From a checkpoint of a small transformer trained on Wikipedia: width 768, 12 heads of 64 (6 for keys and values).
MLP neurons of a small language model. Each row is named by its layer, matrix (gate and up: input weights; down: output weights) and neuron, and shows model dimensions 0-95. Each number is 500 + 40 x the weight over its row's rms, rounded and kept within 0 to 999. Numbers have three digits each. A neuron's up and down rows have the sign that makes its largest values positive.
After each neuron's rows, "fires in" lists the words (lower case) most often at its 100 highest values on Wikipedia text that the model never trained on.

L2.gate450:494463451500475467479509474512485510464464426489509501574516515514497452483580444544573501532480572475437536507501505527414505568486335460515513446524507515496464538496525530506504485507542458512512512472467479519515462440510456500539483484484469444527540507467510480549530503482521551495
L2.up450:503469534511491524478455520531458434496552451493538464476512471482528424468533453466517483501493498574497456498509497466449502521448397506529445480545536498516483533515537449528516480441550466485545534562512527484534484493483529436467479516457462524556518506412448445469517484484464513517
L2.down450:505468497517509517486487546542460500516539468551481525551585486431454412470558463397484466460509473533517504459495570520484491581459547539519478525554520513511420502540511498487552479460522512521492462613526543478589505557479491474522447543449521511545478471430457486491560578529446476480
fires in: "and", "after", "until", "before"

L2.gate159:500521475524452579554544473456536501537554497505510515480506524457464466543520494460516539530506512489425490534495500453384478575515502468484478429485520538380533444504494480488554450453545518524489477495469468546447456470487461429534482459505509486512539424439524510497564479522465513481
L2.up159:606475459432539503519524582551416569515514474538510544518549493495555470487431522490517527489511482522507497542460476507530484602579572466530549530526451460513518520538498487535568480442536463449604500500485455512461515536523521481487477462438525528589510548510556533524445540530506520522
L2.down159:587489488475534426416497526550448493499534418569467493487573536444570427489470461492497568441540524481502465535525494520523465513511513528508568491476428483537453514497456472530492488452477451508622496496467427458536512511539499500508464436501486551574570511482536523541479538562517490523
fires in: "the", "and"

L2.gate1000:583455529506490592449423490496499478501551492450446489577489513516547471486409444456489472531516504495428434462445546479521496524474476508456540529496564458489500494480467531503487507508469524470447410467589440477445548536458515475471492500511510495519556521634391519508487506472524556533
L2.up1000:507497531441430472555511515492484498562562534510495544465496537525479508481544477459494481494505460507493488509586475579409501431534451517519508426488549472532455504431486482477425537490529476539495527556476503496381429506436483598566471490438472489531520541498505490487474532559533481460
L2.down1000:497427461486537504455589503538552497508433508586464507462504516540523447463544580517580509492478535528447531500505457510545479567509478526527402447491496631514570468588556535442521422510505489501472540442441489521561477482587452595436451466512536459514471478484475509502533465476547477520
fires in: "also", "such", "website", "written", "membership"

L2.gate959:525520520466462463491516498519502555552463506488499473453541446548597481470473512429508458453427475466519511525487465541498437555436499460517447511462586552521495505548475513511490479570471456424557487551413510465512514498447481494491544512489545541477526516539560535514467502444560499504
L2.up959:484450478471471461452502498531514476503484450512472544525547483518535450554515495440553575476416559519489615485521488511458546409491368570532455401485517636497549505513479581512492481535544465480476533521506502510473436472505452560552491482464512426527525521493525521429478577455482521537
L2.down959:497447488511495507463521559530536538499504505414460481533470449488475535448509485462413483455546494547531472538512457481488446532549558516506448513481512459525532521555451532491487491543574362454549502549466456531541482491523505509534544452518641533496548508523525498603531421457475511518
fires in: "and"

L2.gate822:489461521518415526536532483438435470472515541487539460459532485496520533603457462549453541525434443471489494518481563540483474467538458476547456478533508582494526401485548502512490419512518475487491484521469540488511514501446512477521534450479514538523548465505536593469449416512422489524
L2.up822:519529489463436530605512488515461426475473481489566491493435507529492501568440492497491468484457421553499489503443572506514522460519506454477427534506464507525533421494533502498495440491502480456520461479490502408527477587423441403510570475480532536515584505495504501486420456545459473523
L2.down822:488545538504428425535490497523540479461497427455570471561472467560506487460505484444477519543473528549495470490474535451543494541500486464474503568512490478507480518452462510492524427455484507450513403509430489515528520532476517448477418542455516526466524488537451501490514478536459480474
fires in: "he", "the"

L2.gate285:455410509449442578541518575540506515491412436533488580552521511401519486518486477504553525532479504475488519518484492510428498501514530507574488429491536518535510490570477486578443470516431568517503351487500491491478548528498534439487541481475534422543450548561475493495527396453563434467
L2.up285:476448544427500519502570542531494492443421495531497502509433495485500554541539504535460495501504515547456470479456497517486485499467521520530498500553580508512530570543549527531445460437483525460539453544480519477503465478530458487460553501502489472581442559515455486476500405476591434512
L2.down285:583518499529500431473516497506478524492568548472530473513484528560477514552532465529452534452449516547543480536459504474570498486446492523423496531488533458522482511452548528403516523500512462530496525487479467502503463487476467516495428576515514525482514454486566511524524516492553539547
fires in: "the", "time", "2026"

L2.gate972:548509520413520483507537440410471509475520540592486493410496516497550551428515510489556523496541468476511460523549441563457482482419436514501498439538497470492496534512571552477425538477470520491569554530430467437487475447502531518521502433524480543502513510487435508446463520539508451517
L2.up972:549505502508534469516530494513506575553462539519507534511512502524574536489498554476486503506430509467548505456538429533454497452519446494487562487485477458455519545535495492498511427506462514498497442506503468429453547478548538565547517491461510508496513517529460485447488409525501460530
L2.down972:452505510522464500482487480505442443451570523498508501509474457464494491502467488500497504488559503554446482564459558548509465505455515478553451546504511546509473442450502522446478607470526447536535560522498515526568458514475483461481518491537526461543480512487522441533478569487517475439
fires in: "and", "therapy", "i"

L2.gate1184:457518511437520547463526528547454412520593436548523490577469495498490533575535505477484488508474498525523441553527503475486553503546490459492415426526470499473453461500455479586543514564496455461467553459457500459562556466534518504476519547486513477527550508507501519546579551522507509508
L2.up1184:508521524470582542469480524483483474494476421508503463520459489527534510480479579521424538469544458496513439495470493451554517528492560469511442544519515503494496511458477518558551517521470472517536526488519546497480528499499475425478467530417483557569488569484565479477536524500497452583
L2.down1184:586467503550459438531554503475492558484426500413480499476494432477505513486497539499536541503515521470434537370447547522498486445467530526529558566490535486569555523567528528439519509481528547544545466499510437543403532545542456492502492446481457529507435486505558513490468451490491503516
fires in: "of", "the"